Weights of a small GPT-style language model, trained from scratch on English Wikipedia.
Size: width 160, MLP 640 SwiGLU, vocabulary 2048, 3.7M parameters.
Architecture: RMSNorm before each block, rotary positions.
MLP neurons of a small language model. Each row is named by its layer, matrix (gate and up: input weights) and neuron, and shows model dimensions 0-95. Each number is 500 + 25 x the weight over its row's rms, rounded and kept within 0 to 999. Numbers have three digits each. A neuron's up and down rows have the sign that makes its largest values positive.
After each neuron's rows, "fires on" lists the tokens most often at its 100 highest values on Wikipedia text that the model never trained on.

L2.gate527:482466493508485487525497534550499499489483521486485496530508519558512517517485539517463509522514503523511499490506500497534502531452487484485539463509482517469470529449463472506511490472509507503491525467503443491465449520511485533475490476514520486519508499502534524518460517477521504490
L2.up527:483523481506495533490481495510492516495513548510491500457499516518545509502510524492531476500463492490470543488500469475412495511487483492504524490468492487536481527496496495535508498535486510469489451489571529473497508496549506531470555473471508492515504499527525538519547457469512532496
fires on: "al", "ion", "ance", "m"

L6.gate333:510476495515466492491475475481511501503503461510509458498548485511508538584521483485513536538474473499511540515520476508531538494513495490494531475519518550533481514553507510503520513502547478477526486525482503507497424495500509488490506521468430452527521458505501489476512507544521501524
L6.up333:482495542537487522558471527484530534486497511511505483486493509492489486510507542464531513533484466478494543497565460536494506547489452486517480459482526493513491491518494492474515481498496506497528527501504534518491499436495491470496459474521472471507532506496478534493467501460512477542
fires on: " per", " sp", " Per", "for", "h", "ul"

L6.gate79:505496525501527464513512483511543517543519544505527504463473521512534488456481511494479521512512477495551516494515463479513423501517472478527468513448519546533514514522528490514475570512511486469477517559494502518467469501492487509482487519468480467518484490506508527501503526511447504545
L6.up79:528545532483513508523518504511538507480523512491511505507497484498517509507478483481477530470482518488511475498548517486499503537465481477475515439453514507513453487502540484490481463500534533472510478501530479523502463481531537490431514478514478501520523469513495479526514506494510485537
fires on: " An", " Al", "l", "al", "n", " al"

L6.gate634:521527518532446530549463522510485488485556504497502511497531484509490515488522497466505501500490530551463497528492531483536535481535450542520506527491529503530481525529487512555516489503449522493529498498512464484479482481514482490517471473479460493494547497463496521491508539509520521476
L6.up634:514539529463488464522491538463565466521498503514524546472529549521448527490516502477511519493538534476484478503522513461504475493500544465549541531528495485511536522519527499525523484509484501508495500493521502514504518488493454509491464524503474493515528497480433523505513454497510548474
fires on: "h", "g", "ak", "k", "ag", "y"

L2.gate552:510450562478494536512527558480499506517510502497516487498508500452474531498498490495497462479492546486480510501495508499493491507488505503492531541469444537478467543483463516487504518525506465499508537498481540524516528483517539492465511531480521526516509494529477444472465521499492459485
L2.up552:494509488504515465478488482489451481563411520510538445522484494484488526492475522504485500472488535543502544485473523539513510508493512508534469465508536505464515485522490501517542498492433513507531533516451539491515524492510498485536542518476487464491471512516511458526487506477492507472
fires on: "our", "ican", "ed", "for", "out", "ing"

L2.gate17:523488454492509462555502474508529507441494481492454506496442482485468514502509503439505459503485543511501522505502521514508516547475555523469527507516466487527500500521482512519489509480537504528515475534510528511479503518558480507485435504525498521519514491517474483557455495497518483501
L2.up17:592470453475443489561468489525452481495528530502532472514456504458459531518512500491483481475487501523465497493513511499499514514507510502516466488522506540471473511483486539518511492448477513525507530480515496543486469522499434485517512485533491515477502492508516502503507488481499486487
fires on: "ic", "e", "ig", "ain"

L6.gate325:504529437433486523497518531518536521511539483509477518499510481475501544504506521503558523513530476521489516462516493495502496483480508514518504529485530511499484466500503535461506535524516464481475495526479559476480487492493500515495538478524505524487501485532429482474488504500501509492
L6.up325:519505511523503503527519520521502512501474530518518451507533452483468544469576479517499511484528505538525460496517558459519488502495506555476521498471501558546512490498482457473464489518517494520467519527503501469500490515496491544441516505536474476486524475506443539511509511466510497515
fires on: " P", " Mon", "re", "an", "hy"

L2.gate382:514493509481474516472507520518506493538528539492483480510497496510514502466529534465511460464516494516507470481516502504516497515498468487497505472504460579494510497464529480510494483527475479551510484500499480486467497508506472501505466500531527508534492529480461491501472423518426496482
L2.up382:514501495503489467470501510486540503533489463529556476506529515491457490502504501488521499460471499500521503496472503492506493546474512494490576517546468504456536538563493487472470533528543475527489505482485512495512483469493492471508430476566475523539500510498498535499503466524464522482
fires on: "ab", "ib", "s", "t", "y"

L6.gate215:522523532500508475492503483454525525489488535504462537457483475480465524495501548508469541496451508509503475496505437537430508540481503489474543525522506508486528474457490520502532484527527470467497483469518463505495526479456474498504480475497522489509513524485499476485512514507481506487
L6.up215:549497518560506474531484501516559497485474502479545560443518475513470504494506496492480503515478524514505507503527479518531463540511470475480466493507537449500495486501488488482513514538519462488501523506489498546487509458503499485482507508542482471519502470477484530495503560502523487511
fires on: "y", " Al", "en", "in", "u", " E"

L6.gate338:499501477473540548503478514500483489484481502458525483526513451490506504486495515524501511480526488509498495472505505511476486481490517524495505510535503511507492471452512492487491531481526512506511473507495497507468549531488507508470474458491537493527506472491517528497432518532533518485
L6.up338:521520425503537530506496513494499497487492501469500557533465500501500493484444484522532493461473488510505447473510517484525497519485487510523464522487557521467493454480483486512504486516528454470478515480517509559500510440505527488499461485504500468539502479480532504536509492512486498488
fires on: "er", "is", "in", "en", "it", "fess"

L2.gate147:486521502488486499422498493554504515493503519543478464489466476487514537496483508516517537497488494488467533500523530496557514480487490538510559483493480518553523520494486502503545500504465505427523535459528509495476480478497453474468493501505528479529483520495498532458494454502516517481
L2.up147:513506513476505492490483509501559520488494507463492557448504483538525527479455526510482488532499519480481496513507469425517481531524465447525524522546502496525534491505510502472462503507524496513519531472520499483503505474505540487503493541536460514556524493475469522497501500489438526509
fires on: "s", "y", "ed", "h", "ory", "t"

L2.gate512:536496494459542455482513537472513552553575450508523471511519538509502502467463506512451469494501495504537487511519445508506520483487520525511504503505523493505514469551520467518491488503533486493508522529506505544475463411493504491514488526494512475471473517537438507511484513491493534536
L2.up512:529541531555545485481512536490469522514474509514533486479519497471492513491501522480500502519500543517545502506521544484504515511508516547477528473483500504492551525520497461496510501520498492537462522521533559491481518449509524522505474532511528484502456467469518474522517537505515470471
fires on: "r", " al", "n", " an"

L6.gate476:519512457471495497484508496472499492479511512523506491506478476503479488462525470511497520474486487527452511515538449477466468539458505503519473519489499498549479477535489483513449517475483469550505510529497502517488493493489480524512513507486492476528459516487447463524537518485495478524
L6.up476:456467506458516491494497478463507542509533469473503492507501495508537479500496496525501494518523496452506523524429491515498462483486519485535512498489500480509526500549499515458501547534459484531471475515539485498512532513519501464493522532507494481471492511464560552486511540485529518514
fires on: ":", " rem", "en", "):", "el"

L6.gate252:489521452432443521508534530521494513568523514514535445488563506496487488505492512495486460500501518469519494518510529541519497507471498465545482509500508472515504529485488472488534472493500474494512423558503496480483504554522509500529501513530473522540512474482490463523506490547495504513
L6.up252:504474483485489495458481535481501508529480498488521496510510529491494496531536499495483477462487530473512519505482538514537506521536516475530513513493505501504495496516532491517495526447488494448507450535527534489509495475509537449543505460486524532489480496499474508468500517469462493501
fires on: "ab", " estab", "emb", " ob", "b", "ib"

L6.gate553:531485507566491492522479457508522491493459500500458491501514459514577531489564546557512524476519464475483507518565498522505506518519490477513515509466501487524481475481537494487522511489501490469534453520523470479508483508493489500492535550489497464488471537572511513471488488527485525480
L6.up553:492473515489513497512505498530556490535505535504514498521490526492487453430504529510440500475509490502510519524504495490509512529505485466470516486497480474519455504507524498478513528513481486491485492519544537477522527530512519507546454472530507524521523511497513508498487500516494481501
fires on: " Ad", " ad", " add", "hed", " red", "ad"

L6.gate627:530510477484521469520500484572506517523501534482509481484503550510496532571512477485502429476490488518501530510464523495447498517502509490482503519467523483482452488489516513481505475468487497430523472508500526512496493495516515510467498479497485484503534461516460513516490466465499507496
L6.up627:518508504510505464495439498512500492507514560481492495549468516516524486503533494521485473475479482519466568478496489493456489511493514493527499476485533467474488507467534505548545495516466479496533545504532552521492542484498467487501501504456531462494536491486495528490465494481522482526
fires on: "le", " Le", "for"

L2.gate253:523483461485520501498558500522487457490484501539492488512528488463539486515500495520546504529480504484484527481482508520524533548530483504507487465479496526513498495500498502505511474608500515531566532504471476476482457516515486506505463524526490503507476505513506523513462455479500524505
L2.up253:534494503477470523440497510514501509519497485522494491494486539538524480518494494491574513552485453486504513481480484509476504526498469496517509521497511460457502472459463497517519525523505523509481496487488484478527495558497496511505494480499464503488496476479527479500501511515450492483
fires on: "s", "n", "y", "d", "t"

L2.gate502:523463497479495517489515529567491469480501529483551504494503518482480483493459499461548474446511503494486437443469507506514509483482552511508503510472504496505532532457487531491498537506443483506497508492473515481492499490502468545459545485504514499497497503505510482499486493483471512458
L2.up502:510483502528492531487522495499475472509483508500513503495490493463482491452507477498477520497469495532489524512499499517520517544498503503435491542524481496508514484510520548505513523459521484513540493476469470527489550490444505488450526520496524484485445480495506515502513490523530490485
fires on: "ic", "l", "ing", "ric", "N", "et"

L6.gate293:489496496504513444506501511482493507528479473544483513497518484513500496489522492521502530530487525507447490512492492514464479478519510560484539496534460478537584503498455474508539447496502506486517493487471508517552513492492483478477519517531491495490567531531500553513538470538495484502
L6.up293:520537541518493496508485515507526433508519475418523473507511508533483521477530492485526472502497508519455506536484527507526502485490510524498485540487513486522483535498471473488488480509502503496499510505530523523523465502503499472455517504520458512471513490542484513455527522497486510421
fires on: " R", " mod", "ens", " a", "al"

L2.gate14:525538472509500510527478530517514511519507510498493507473477478522492481491518516502500511438500447522512513510513564536465468483467492526518502534476488542508548521512473511518484510478473505490522494440474496515509487480483540499491499522450489440461489496510529519477496524444494467532
L2.up14:499514478500459510495506534507515522523513490435472506495473500475471477471474484522503490484469492525480498499536497484492492493507489542516510548544490527557530461470530498508473496496512491511471515513525514551545525491525526514494488503501492445503510481476525473502471499518539497495
fires on: "'", " State", "ish", "ham", "the"

L6.gate419:507507504506468506572480502546489452516549536493485518522478478515502501504509481485476494519512477464492531499501484466518529513529489484512515483481506464468492479480506497495511475503455470491522514432516521533503398508508525488508478544458518464530537452475485489508495456481540514528
L6.up419:501490488516478475521470521461543509496517518511509513528443502507563551503472474497497479518528419477491491530531498492536515511487475534534475526501479526485457504491533514492514471515472517519484531470501515503489482442499524526482496531496501430508539500492502530515489494520492507477
fires on: "th", "le", "ble", "per", "augh", "ough"

L2.gate187:463458531473493485485498509499500482537499477463503469526517530501535546500490468529489532533530531498515477496515469517497478508509508517532437505508475519509537504507519506527516528466483450509465513514449494473471487488509452473484511491508525530494482543516478504501506476506481514413
L2.up187:538510469507464475498534515503537498499473465468462480495469467538477504489466487503484475466508452501519514526474512502478461516527514515461524481514514508524451510461493503507526501513492502507470522466507459492451464488505473482523505468531466510494494504442533505528479573535480493505
fires on: " man", " eng", "en", "an", "al"

L2.gate469:512522511477489460517478468437491490508525498492493506502493463454521498502488467512450508480485475500475516545479494454513471533506480542513491524495491481531477505546491498576485495493484472513503488484505523509493495468510465508479546527476546489467447478490507520475493494524529511490
L2.up469:522481528476460518491495475523523536495491498495494515500485484529477475501511574474508482509515475531438488522464523454472490488516439455506472504483475467508505557534493501493498477508506515488489492481503488517530500528498475516506492534508501461485529417499448554508483455499510527495
fires on: "es", "n", " not", "iew", "el", ":"

L2.gate425:533488522515476485427464477495517462528524494488517491513502489539504480467494474482524493474471544515497514483500476492498479480471467507550539508510464496497498449524480455465492463505492458542490533508494473454506482508508471524519507478516496467486459530481524499469494516464495475499
L2.up425:531515496482499496507484507498472512470553498446503511465482511506522540476541523518512493512500490524529541500476526462517467499483497483521526504500546499518533518509495453501514510494495442448480466544548596454453494490498458487521513503517519488511519512477500499506482469563483501492
fires on: "y", "or", "al"

L2.gate447:490497474503502485516486510486494525478492508528521510495484500500494508542483486450485488513477531536480513493453510459491506510510482489483535476463521470489519531521524529509520490488510515540468525493462460550486491493468492523512520494484466500495527501536451529451480467476531504456
L2.up447:516474464471485491469510497474498502454490488483483446538463478475451487516461512469502483497525509509453570487474483553515473523517502564482499495467508538461487526534524502521529502502529487535515480470507507541520525466530524488485560457497495460486500480502494464484470488514475483485
fires on: "ou", "for", "or", "man", "iss", "ic"

L2.gate484:483479472512474464497528563493528482457514517462515492489457503574504488511507517467494433531502518474499490492465500485533501523533524495510495531512519485486443460446454487515511507498493478511510506531472478518496493555503472485472521492511510522476509538515554458453465493479458571498
L2.up484:488496521493482526508503513513500476451462520515458514498494500489507502484471492495465513490550491492525532498455498505544525524479529523521496502504550491549529517523507476509535497464493491527519471521497513497516487457487522532503498500520547499488517506512504482506459510492493493492
fires on: "ard", "\n\n", "ric", "ight", "ic"

L2.gate341:554529471492487503486505499496486449501519466479494453538475459501472496463464464517509498527465530547499501480509510459467518506476504507557552464529524494500501486519519466500512500555488517455505489498495502507502485458527471515498530505489490485539535519503518500491499449493540492518
L2.up341:509514456536528521485497537501508457485487514490484507481589525512506530544499502480541526463518515483532515527522514485529519476559506504495470503529515483452516493528507503497515425518503472484512538506474491481517508461535492545491471506526493484501540500495530529508481538491545482473
fires on: "g", "eg", " med", " ag", "ag", "k"